MLP neurons of a small language model. Each row is named by its layer, matrix (down: output weights) and neuron, and shows model dimensions 0-127. Each number is 128 + 32 x the weight over its row's rms, rounded and kept within 0 to 255. Numbers have three digits each. A neuron's up and down rows have the sign that makes its largest values positive.
A block is one neuron, or neurons of one layer that tend to fire together. After each block is what it responds to, as a language model described it from the Wikipedia text at the highest values.

L9.down117:102150113071097141151167055146139122139129163100113123207071127069077142194174063101120109101044151145072125076028128151097146111143171133133105121132158135081106151117137152078109121088144085164159116099115132088168106123094093118162118120163090177106106115109132128128154147141127099135149131181139135126068095144112152148132176143161072134111100078113090099133114109134112164118112
L9.down130:116193147170074107093145146149124144125131121235118111102158130055078115125089205140160169135157130152141163097109163127138108145098075115096134107170191161114100107115157141133148128123121162116131146093122155141133160142155106133139159146071130064158159106107096060147124111058152165137134114115093154120105082109123107106172139068124173119071090097134131134104128131062074079154154
L9.down156:154132110153054102069092106153146112146108121109105141170096139095164120078174175130117125146113070149161124122107107129109103198101088103148142037132050228168075160130145139094143110133157133079166121094168138144112153104132138132095123176126110123147203072092105119163139134132156106144130090161121132099115134068165079117105184118152095076126078111101050127153147102170108087197167
L9.down190:145181153096122147155120119070162154110100196149125063173074138126173120102091131177184153119122105125153097094101159136103098108091106077073166124132113119117108108117142102114126190168115099110153099112124114150146181139161167113117137159132101122120121080130129138129160163150106094098095146113146125112125168155102176171157141097110118148146109140133139115151119075082153134137142
L9.down212:139120081144102191079103136104094078119130149100119136155200131139141090113096135192135106137079111104160100125129152133135102135119139111129095083081186195175161131157111153075185114164138166198078111149103163139118138181109134127081152149130097114132147113124117130092140113119183176131118153158109089115127120171136163124090141181124142116115094146128149170119127151120072215098151
L9.down213:172090105196134174151080088153150125073134131127094183159178169064143171180135119160120146098170115071141093126109146068143116150088147141174106151160137094134062157122149129118109203106114171108162178147132095178109053144132148118154131151122148129177135120179093138126185067142108082089123124127084143075134127104150166092154137152116184103051116100127110166111146152143126147092098
L9.down827:136145090118129117135142081119188100125083154086117117114146131154151108091050142097116120121098181099106098148121103131044124109109120138155111165130116128132165143138137099158107152098069086150149122147134106067050114126134129143105174148138127084147143098105131124153153092033129121112133131070106147113148148103171162153072150116087179163151149160140149079126178091067100156138130
L9.down913:070158151153102170154133141134117117113073059146087141125123120123088158102173135143136145120115093127107198082128124097154162138090120087126134111143180170095177132142098139098131106145096180058163127147104136118129143074116119074147060154123128164117212055161171101141130119108177142132090158113195166080105053139127144080113100163115121126137128172116179114119047087121128133133046
Responds to: Final digit pieces of numbers in sports statistics tables just before a cell separator, such as W 116–99, .610, 377; also colons after team names in goal lists and scattered mid-word pieces.

L19.down1014:122107128123137134155078141169157081173160147194135085104078141146111096120121144087104138078165146126133120093158157104139119207093071103119152196108127117057157097140112098141109140094183120117098103079134127112100110130163081149156153136083116126158110158099129111110173126126158169099097108147176095185188208104115126145126137058081142082157138105161166061092094147056104120072108
Responds to: Second-letter pieces inside proper names in lists and tables (D-y-lan, Gon-z-alez, Comp-leted), plus closing parentheses after birth dates and table pipes.

L19.down785:124113121184144123155067158101147129090165154151156115138106160135119110143139083147118125153074076138113052051100183126113124178095158108111116091085098164116117060129146112096099106144112098158152122163123138186142168126083062148196141092143093171124117098117162128119174210129048074112051147106120118169154080127107154121126139107147147147107192101113101134160164126103129097106076
Responds to: Second piece of a short name or abbreviation in lists and tables, mostly the period after a capital initial (R. D. Call, W. K. McGill), also digits and letters (BMT, AEK, f/4).

L19.down379:121088092118157144108174154127119132113158107117168115093156132120151124139197130159121091154082122112133095114093112052146141146125147136138083123085079069127102129133126180158186117164133119135080159127104139168112130155131000125125133076124140147149111244164134130096091148109121128124164128135118121119115118176092155082144104129142139135124114179116142096126117087122112157126108
Responds to: Final token of a person's first name, middle initial, or nickname, just before the surname, mostly in lists and tables: Robert-o, Eth-an, Dominick J-period.

L9.down45:111100113139093166136113165173129101118167050162163161153133132100134176158189114139146135134100157077148092156088106086124145149134158148104152142130155065151158146139139100122138106182099170134138137140094087170124132164153077161118131119116133142124187134127122087104143154149096108149073148136142125116150174096089112131187147169156142127135136173109178115093121113095143167143139
L9.down198:108135119098111166136121120101114149099107183158140136123122107129124185189098116153130113133111169126099137130127169137128128070086079104100089140146096141182166118100125118112172103126103144123083137111123101182115184147109081148068084137124106163103119099099108131110178161142110111083087106091092119123104142111137066134157087162145096125115057116131148221136121123127183129053146
L9.down209:102174134154166128130167104115162158153136104113142122139161129164102100101152118111141147192130099142081179135151128162113103157118099136116111167094182151135115126131140158114169029138134098065164116152122135134136179208166078185190045142127110112124153107136108133169156151162106099063183056125147164150126143124161171154197092148164124154099161055191167137131129084138117197152112
L9.down392:147106151141121147133143168153163165099105163125173147106145120137144096163165075140144128119121073072125065110102131172100138116112130078095099152155128089055127140060090137166168098115078170128112112152125122121099109092131096098107119111086134156108138073161189143091151101164089034123119153122130136136103129165093100108086104135113111106070127176122191127167121137072130137091157
L9.down558:104145116174158135156142094119113074142090144125133100087123114133113160157138102137080155099133160076101151104171152094113115111091164154112150123103110091174140082139090138143085096160115138140153205141115122114121178120137147093144144149127132228111151151115118113144164126114131086105124115097110123129097131112111137145160088099160123121141091070175117121157152127150135111084158
L9.down761:114167129156136123146150138111128115145113170150124143151147163111131218142070113152148178104146152110089118088180163140154105127062159150132087131105112128146117102109164095131121068070102148128147134121135138141168150131137084107132098214103124169183167131128134142088212146154119093091081144129084141180145096090112137136045125187158150144174077141133105077166134103108174160064140
L9.down810:087161101122093164127128161117134128176103127126129137149130115135128156060096125144127151108166108163107134118149134153109088098108154084092093141122141090101125111098127152052163059113075107074152063150158103145169146158164088082137109127124105116176143030143132175079184173163107117069152133136063146175124126110108126149071120131144101183158088132089121127169114101111074175111152
L9.down1018:138163112139153133108128190135154149127106160069103146128151135156172165139080107204135169137179115107179042121141143152154141102077176118107083084140125119093099113086144130148109068101151174100181073161145168216119121133144089192108090154133124140188139143142084125090152161116081065109073129073093124138103138103144105162144095089146158135125133157145075118164134170108137143029141
Responds to: Periods right after a single capital letter in initials and abbreviations inside names, as in James F. Amos, U.S., St. Louis; sometimes mid-name word pieces.

L10.down175:104150134079168119128187171107136180079108181104136198129109159083091103075117087106110074159121105135139092149131118150102130127085109091103099111140081154164137171091099112124133127124136188113077081146166182190153118114117115114127131136133169129136077089165123182104150170117088118143155159079157126114173128055111120143142119139128154098150129146124121149188083163151057122109115
L10.down336:124130107114145164110131102179199126162109135101148063161159155181129120069187128103137139136113134095124118085125116175163136132116136105118151092155122102119088160156160136128144123111133140144129125140104137115119102181133138085082153156108128127155092103115146189112094190141135115094116123159097168136082177155132084108151098158134121101185159062102154119111078118087129115099126
L10.down440:109137166171133095099084146137174135073114093135155110122127151121128134137134115079098139127156150118137097140143097065198119142106033169089142109084181172162057110142165138120125105116135151113170123129134122111115166131155151095178136189135106107166131158131148179137091145137147058179071153112146081108094112152149091115178122128161131153109109106195101108028172114164145119107135
L10.down479:112124142142095197097165150134094175165088151134130187096096202162132137151116130132171121135070124152142138138145173165129112115151141134106112158144086086121151122057128118100112136110104136100074140094089127149088144164125112094080091142095132112147144089177097171175150149174152123153130172100201129099160139116070178122147105140166143123116107105096172108147209129083118138167108
L10.down675:091151039129112124086185198139120090124172146147176131099210119098141193114171143138136169132089230079050161098158085120118097175096161121152062185131117086067143095138064162098115152096169124101135096168158121149115157159119121123119095072109112133110133097178092155145122150168116160163139118184147100111091103071161091154165071090114157127134088204147126144119123129118117101103073
L10.down727:152162123179127136173068139108119119114134123135177144098172115119114065196136135155153139102146069146042025149168122078148095111153182162127151133157118116102088113104136099154128101115192105181101130150151101126170132121195176103148138104114154178102088106127173096148169124144137168132147128133072151158135122115152161179164105146167118161168158150117126119139158076133152101116097
L10.down896:148100123127095137145124112082202127155144167132117041134124143125126126148125109089137126108127173140089131152104106112100148075142100121103136148116135106164122182114172128105152150172157154165143107121056094109082118154109100116174103083108156172148109126138156187116123131188115129112131071135114176146110121113152160131106128103153143166124130134154156136096179129130118113094062
L10.down972:121145119174153113163113077184138150060139112087158093110118134099127151131124114130138174089132116124107067141177079150091154164131158156202155191105067160150129062182125079143164134116163094080220107116097100154110153174142123131166158150137094172141138103128155147180128176142119156096100162122138173113152152055147139108164141147140147165149142126074092111115112095172096053165114
Responds to: Word-final suffixes completing nouns for groups of people, mostly plurals like support-ers, research-ers, emper-ors, musician-s, contract-ors, plus some other word endings.

L10.down151:070072147135061069159137110117107128193087125166179187173144193143151134142059154106156164137112150123051150133096139154127114167110137075098135068161140184112131141119138130077117132156167144178094133075144178083109125115147147151131112172140120125177200154098111101133141118153131056102145098107128061137095146096134090130109121161177146188123137115126097147073106179142128144112168
L10.down245:122094144158131082117120106143082115112138155091206141109124136075174127158075056105137120110152140158088082168068125096085163130187144119111134031138161125052132084142142149088175105135102117101030090120095129079132148119164186156121157131157106130128172089133163148115145141145109098160120157079118111081139141159116135156144096121161139132106112084143103132124163133159129148126130
L10.down315:117107122123150122142168162122153121111164113129110150140098155131113181164147126078150091108088119090119118123099165066112131085116177143114186053086121084125166104113158166117152069170143119084075148239152096116130141142086113155088115119132121136163126117143150075158102158139154142075125150183103095151086109135109111112113056126151104136144164110136143152134115126117171164125142
L10.down337:119180093142104109080133083153152138153143150147131121141160109127107130147101161069120118100177137147117143143161123087148122124114127126128178111098151129060178135142125109113146155060255138134118108156149119063156115130123102103133105120156175135125171134124110133145089125154113168144138133160156134119113183087108106187126162124211198187224114054116112135088109093124158102137115
L10.down601:107094156107174180087149162089130064129068154135124087121161172138122187200104079134096130143112133117116146110085242137149134149097155130102128097134115149134139132122159050099190087115120163154090138141181125120134179069133137125140109159169131169125214078171064110086127111119128088090123079151105139159131099128134140099079111136169125139138099091140130130173156144121126132056144
L10.down602:132079115169197125146100121119152175143147125088129117106118176083144100169099062158119085176105147106106200198143123140147138130206125176116137100120120132049097125172125053124103147093107166094134119157155135113119129128202094147113113147085126139132130153091120116130109107111101146132133167137132150128135081104117088138081159113170153145092128073152113110114180158110144083163152
L10.down757:131120167100127174106084086098163145145162102103098152090140111108171114164153069125098160136088165088158175124121160118125160175144188110133171186136154130116133134054136144070160138104091125107132119153094171153073091112147141141141171132127121150119130172134095063102170149178173135150127133134134119121177120154139117126146188118140172150136148199080107057069133090138111142116163
L10.down1018:112155137126123189090158156106142091136141124085153151103130164125105182167136103114100143119151145093136197099139146156178071137077186131128126151113099127094122085080117142130125137157053111125157114103151118104134206126111153125170189123161089200106096153071112132125154149117159118086174113125124113143149117099110091116114130086155095158126091060179168124125150156181151118059082
Responds to: Periods that do not end a sentence, mostly after single-letter initials (B. kuatunensis, Henry W. Halleck, U.S.) and as decimal points (117.9, 78.10%).

L9.down30:139160131095079083159142142139206165071105121088071127172181140185117143140102089127132162150157093075193112100157076124150111073138145083117181067169098195147059111119142141092099086089157132152181115120147141153131112127133104123115136161147132108169177108098096147158146138147130079123135172155182149152110081136079198134139136139136147220116113159141119072133094092075112165113150
L9.down320:099137163146174183141157157078177113154070128141127136197063111130149168063133180138100188080160088132117157129114177150104126116130103139123142154095156125121202113146152146129086130125130107144101126148151144147105152135156186088135165094117106086113116081138076105133125109120054114105137114120129092117104101065155091107101109090061114167138140159120165182113166086157095107148107
L9.down326:072165199158143066104162148091172144182127152144128178155121127106097089137098153112085176172123045182128097092054088172131074111098081190076075139087094125112131165141125141134151122123177126150158152214104107149102124106129138123140147138095153134104118156089060152123117159093085127155124152093134124118111126144204132185133154036162179151140136136151099100117161157174154088145161
L9.down427:080178136112058067169165117091060136124145142126116164139125114103107071098132126097153113095126119164131128145147114158098129132136169097111124104103097140122144101104181097119174088080110086174128082098172128125100142128162107130162121042104133101119151171118179182109117119139179127133145125118111150122108088155121138178182151138133118165173132118164136153103117085153190103129087
L9.down541:100102074079094099147086136198130194097088100173101106116163168142153058123183093199142103087078100114077154176087155146125130103160115139157112163154149155130157134111179064064167123134125114126157137160149107099127117146095087153107082167122097182139110112143159040085151136102126121106046163152100153128113128125120134115168106164122113123139149135148180131121109171122167113126154
L9.down555:124128099162125125169105099054144136100150149145062088109163160159164130123100164092060138142139126138100091153103134134127112106119179133104156117184132141105174133125089121121137113108218103106095127095158160187113088152123096156094107155115170148167119134154127100127085106133084135140135162119120143152127132132097116105155073146106136142122125122136115135138171103195145131060029
L9.down629:120154146138148066145071075120064119115217126098143120046125157104116157126093093162125196097119157123095121104119138089120128120063123099139057103117088180132100126130132107099089125106162165166144166156087197169212122093138149103092125156132179156123146182127088109126140136131085135117171131127183165117124118130105181112145087154150120077110108129115061141165115092095118201148150
L9.down976:098110099109125131137104200119127142162132146148139124117147100110086167124120147076109191125136121164086159097105097153100082154140116136143149143169095154208136120205107121182156098100091173166123157103128115144160145093098093170122122112149066134075135117116172098156106128117135084117154157189083122152157086161155096169157110202172135108221166123165136078135112134172159144174128
Responds to: Final word pieces that finish a split word, mostly -y and -ly as in Artiller-y, Collier-y, Colon-y, random-ly, often in names or table cells.

L10.down37:172103164157151127112140133094124146162150135122124079090134136128169118114144087136188157143137122058193167164155106134105111085115148100029168098159067137133124146173113109096101184101171186169124126144156133131053134132176136150129145102046146075056088188100133147122135101174134189123156132169095092161156056055162112136173171119086170132115158148175118108120111100157071068131115
L10.down238:159184125168124165171101142108126097064148152039134126159188144088059093112079102130136147112142115096086069116075171094137180140129165151132137071086125192149163097164123138139149112149143165181121117162115143173127160122117147125104131114154131171063099123102162105151174145099108162134112132064108126120143135117152158103100106132100104097052174144144129173167185109070167151148150
L10.down295:120140121126109107087064238155168111195127051150118113163151116103149180072100136169142146094129082094134095150144098155105154068131107131115122117122174128134115137106121157152074086122133137116124130150072112186126117092124181074110081155101131153164124110178135136170121161135167137158179134077083155069133086173133116157105118186112162152134149137066121145104112146076148156167202
L10.down436:097132103066095134113120147123132104166104122090124103090147159109155112074152210078164087070141116176111133130177127108157189170088109110125175119144142174095170142093148138115112081152179137057117153171130123155106183161139102151182169098075126095126131152125092137077167155147115067154113150104143097123125065109114119139089108142066123139152124143129102117121145132103092169194123
L10.down482:092101149117153094129133163164134106116176094096127116143084199085138141140088186128088128124140095112131156127120125068120168178123121157143132105150161074129108152150098174113164083107115134124144130139088103127167149131130086143136255163130154114129077101150131087136117112168074083158104177172156167146142099141158147086122095101071158165104141130119176219097131094153112140123151
L10.down532:149143095160151166157163191107131135106101142060153104158119174105171135110160123128146100122117117120115102114152082029099073176078161159144149119063081098097104126144082171135133148158073115143107127083167118158173097147107115160181051110088192148108149159107056112134047202110127046052144144162082120177148118093195158188140166138154173114136178155164121146132128139144122166093126
L10.down667:182052095110152158153071101099115107126166127180130126136108168184108109123214130126108119126128160123083081126104112098134078047181146179093101147117136099102072125108100169127139117150089089146110130109117058117136084183127096106175128099207165143123119163144154092094167121147151134085109108108097162145165136166145156145186087144083122083126166070094185148153141106166119106096104
L10.down998:091080138112109152166114127136124104119131120145116154074118059080119157121091137118135124130078112127097150165155167062139130135184139149119151220161146103101138102081118158139137131060122111099088128080160112210147141065134113144120093115159058127207136071152127108132121141111113172093143139134082127146115196073110146115146106142099169144165097145153178156161027138170140162068119
Responds to: Short word-piece continuations inside split words, most often "y" in names and words (Barr-y, D-ynamite, Case-y, satisf-y), plus digit pieces in years.

L10.down155:143113143129158203080169130131153144157211115096183158134148186127125168213122144175065123146078150094099110182093160120122067103125087145112103125131106171128168095063150179104111162116133123101141119175060128139126116135119122088176058183137128121092120141157169061099137093165151110070184093133123095081050162123128162181111122174150150191143115089160145176158149087113182187076129
L10.down156:126078132127114127171088110132122067133176153147150111148145112148155111133100090132120104124019150039165127166131096128106138164136156097079119146151154110150126143177162060120104177154101161127130206176129126103117129149157109150151067119184099106154167122152107117127107114155159074162156133090078101074133136149084208121102130162113146075153156087112130184184148156147160173188128
L10.down183:103136170124187120148146135148113060110149125097146186111096091098090081189170149088144094136156118130106128127164136115147169138114134147120185160144124129117133157148096095122168065103131130111122132133066151096107125079103090161106067130141114130145169139137155123152106161104108140121124123095164157184119150180176100183154064105179133178160172095100110110173093160086099147100124
L10.down217:176133134144038136115149073116100090097144123150185147163179123158150122088161144063067105101115117107138161140093101108111184085098114148112175121080163144146091064137127073125113056107154109070139107151151126135164139153135133112094110099132128110131176164137147106109119131118112112110119148105135104138171138160176132107116139169092188110137110070108057104157107181147137111092153
L10.down612:068136135079171102175145143082128137037117150125145057151167092082058118130105124088108074119137146118136130071142127150107102146129103145155158172163104170057115133076109120086137136137148108170069103138104145151124142160150096144083156153134148123097148149126148084117212122192137147096174145161115129187162169068164138143125105160098136142081094093081102144159108122162130083112059
L10.down721:087121087152138144148136165080085109151132151159165161118162162116125116139132118124067100149132100126090131109115146114156124054105066121143121147066141126124220097172135154109121101140112121137186174103121103116134095197169134125166175111124123214072176112103098143151093094132105122105162147195177138078086142138121097157126146140115120121128119177151033148125118150114103156113080
L10.down776:111119126169103147100117095202109161192132153071137132158106121128162131115159097144107130128099102137125106136123127145131074112178112142143080119155129139102150135161153140127148089102203181188106058129204141135154128064123082097136142120123072110124190125154094116153124125137154110099135116151076110174079158098099154126087121114139128139089140071093162196079117116125168136117118
L10.down961:164123097115158185142128148181124112120174143100118115162140130118116137205138085128097139084058139100117117123112164089141122158117117176092097090145186139123139151108125136124148103145110120119081129089123133114109139214126078129083106076163102090089152126051150069121097061184135126124163158189092105145121133126080148151107126151174079122127111047088140203150127124121117150093089
Responds to: Colon after a team name in football match reports, before its goal scorers (e.g. "RKC: van Rijswij"); more weakly, table pipes, commas and name word-pieces in lists.

L10.down124:108137124129140181118105148196103097167178138122117146132137137127136076125153079131186147129064137037135143107101107100161129104145159129087138114104081063069164109096051064109121076137217118128143161124150132136190099128118129110175153233181107141120153128158131121062125086096170081176092127118093101126114116069126165116136115083129149158090131120132119125140123166138128113116156
L10.down328:135154153120148196184110069064126095163136193180147091098136037083152119122102054141139118099093103076161112177149111097135108127197096141134164120134119131124102094134088056142167123153155131163173054095138175116218139089114157093109144173150150154171133064106208128111106120104147170088119104133154183114096135173104109068145190229175150097077068128087142168120148130077153102154184
L10.down369:124115140113101138091115179103074118155139113107157130109156079139121138107174053065137064158085139107179094122116146115153143053115157202084174079151124141094159149139089182079098118142149173176141098099130143177142116081089127114143092118073129124121132163131130156105161157091153130120135087171114062140085128082113111131109107101167083115131096152147102160114126160126160124118151
L10.down483:090088120112149133197165142091105101160137189100130142105120153145137124123099102144137124145100169124092121145074119131092065155099067146166124169149067088148149143139135114141141137125130129101121095142097142107125120114134120161064141134165130119153122151054095175158140138136123125170150145141119132054101148192090106101068103156112056182107115005102210177121101108180166114141111
L10.down539:133197134173139067133121103110107118099103103107112111142170115090162102160160149116101124140152084090113096134146132165135106153063142148138131059108136113168173112090081154156137077119122108130137084091144133136172141164127053146135092141141095144060123137156165042151162139127119149138144145111057102146184120145164141118097134122168156044133115138171088104161133131115122111114216
L10.down869:116166159179124117114149139111134141119146160140150123115170192120104085116097071097168131167159121067132156154149097148108149085175108166118063120124060172110122173048118162059187140144143129191172074146107138129135172161113145142187071113146129132109124125092163151135081158116149125145146146147128113121116136139127049146121146074119147152131151040128143132095134157115141122144142
L10.down879:159158131163098106086111148052172102154179185112099093141150173159107095092121092119141112073107121082111158086107139135110075129121115111102085096155045168131100099111135105069180111188191143118159099126115129161163158138208115091155168144111112150106103138129129105183151050128167102101061143145146080092142079098119080150130109130157093164104121126127135128110143122139101120122149
L10.down978:074133143148029093092102094158093122176101172144162191173193164151114083106178158141118200097092129092114097177197052085149169084109100117117167119102158156143108106112125093081106091091140123103101157119116095135130113188154135117179193158128130114106062163115127061129126117141125106128189117132144146127132147112163206144113166127099145075047088108100084109130154144153169183156142
Responds to: Month names and the digits of years or days in date phrases, such as in April 2013, On May 23, opened 1906.

L19.down70:125064181131106154157090128081170094111128183127173119111079139131168097079094133119152095134139129070116193121105084120156164150106090097142158106105205075120134136088105106083140105163116131129177121108172155153065077156114099164155123106157106189089156126138115143127161156131115130195120107163127097136157138217113143106062090099176148125173142019180090091127103084105194114077103
Responds to: Final tokens that complete a noun phrase, mostly plural suffixes such as outlets, topics, consumers, families, plus place names like North America or Chile.

L9.down19:058135137154111143116154141103112082146138165115111147119151110149140167133093124116111136099147179071116109119173067139140095140119125102166153104053075123117118152089087134080144142094149133166135109099105156090213096157090062113155139160153173115132099105128070138135134093138139128098096118124153125113124117113091132137139148151142108138100147122137107124126128127185103162111088
L9.down88:096130124160127134094134098165099182129150142193118140090143164095166102102130087127083174150147120139135056111125185167092126132143172093115139126097141157151087187163133144103097145150145103075152097163136077136093118129148090069160155157118126123116119148140097145077116191131138105186142153114116122142151125168129100141103128121163144167104131082136148134147175099190084109103096
L9.down105:139095084140122123139148129187110199123134110112165130113132142110103112144114141136118166131190152104233107138134108155121097068105133145124144201074147060116133099125065162090117115125153154129140150120138175167112116184151180087116127103173152156087131189144096130102142090161094102142083144117125125033066139174150089140106123098128167126114143107141134119136137130107090096119114
L9.down410:163122140092150075151174109131123092104065149081090075091120059147109141133162149127142139180102163084161132178101126190098123154153071133079112139157081120118106104101071118104095148136105119070088063152133114118143174124157159128150123156129142069176124103113152085137125148131188113114128159176104114119155131101153163075126118115061135122132135084107124120141156150078113134104154
L9.down878:149210159091169129080170125117126104126164056066184106140112171106089109125114110159077131140178181126096156124145104085104146100089142165147093118116142142112147149159067101145150095109069141079105155106113150145159106153128157123126091130130186095100163032120104115198141148157121108138174106103157132137111121076100172123143129191124103110139125091147110147185155167159092113180083
L9.down892:150124122135164141111162092116110170124078103126100140087215116134126077133124159127157157146084116113116172126129113130132126146154096124124097143064118096155081129183092106147197155123094123167172148153104114124139101130137124113131139175112140180129137110140067118118122040130142170157112138181143084102078126198151188065145127115069101148078153147182139191074117149109124133138112
L9.down965:094114100121140139096185159156123121096135164117170099092110160180118155119106126083122133114156121085206151140176100148132086138082106131136133135107092122124157162166145168164160104134136164109183105154106140141123146196171130071121162153171129158061123153178106155090140083135155146135084166135120059141078111139155109146158165126167115141100134072128108134142138094154061162109128
L9.down974:149157121168077072115154163143135122212088132116094135108120130186159140094124118129090135074164108128132076104128150139138156120113137100110108122094142178097130170143096156097122149109082116178128098153152108128200145154127155105128103099116119057150137126109135171102156140083135068166154166106107116154162145189092084131158101144198149224111100120102114137119153058113173115121125
Responds to: Closing == or === after wiki section titles such as Plot, Reception, Members, plus role-noun endings like leader, manager, Protector.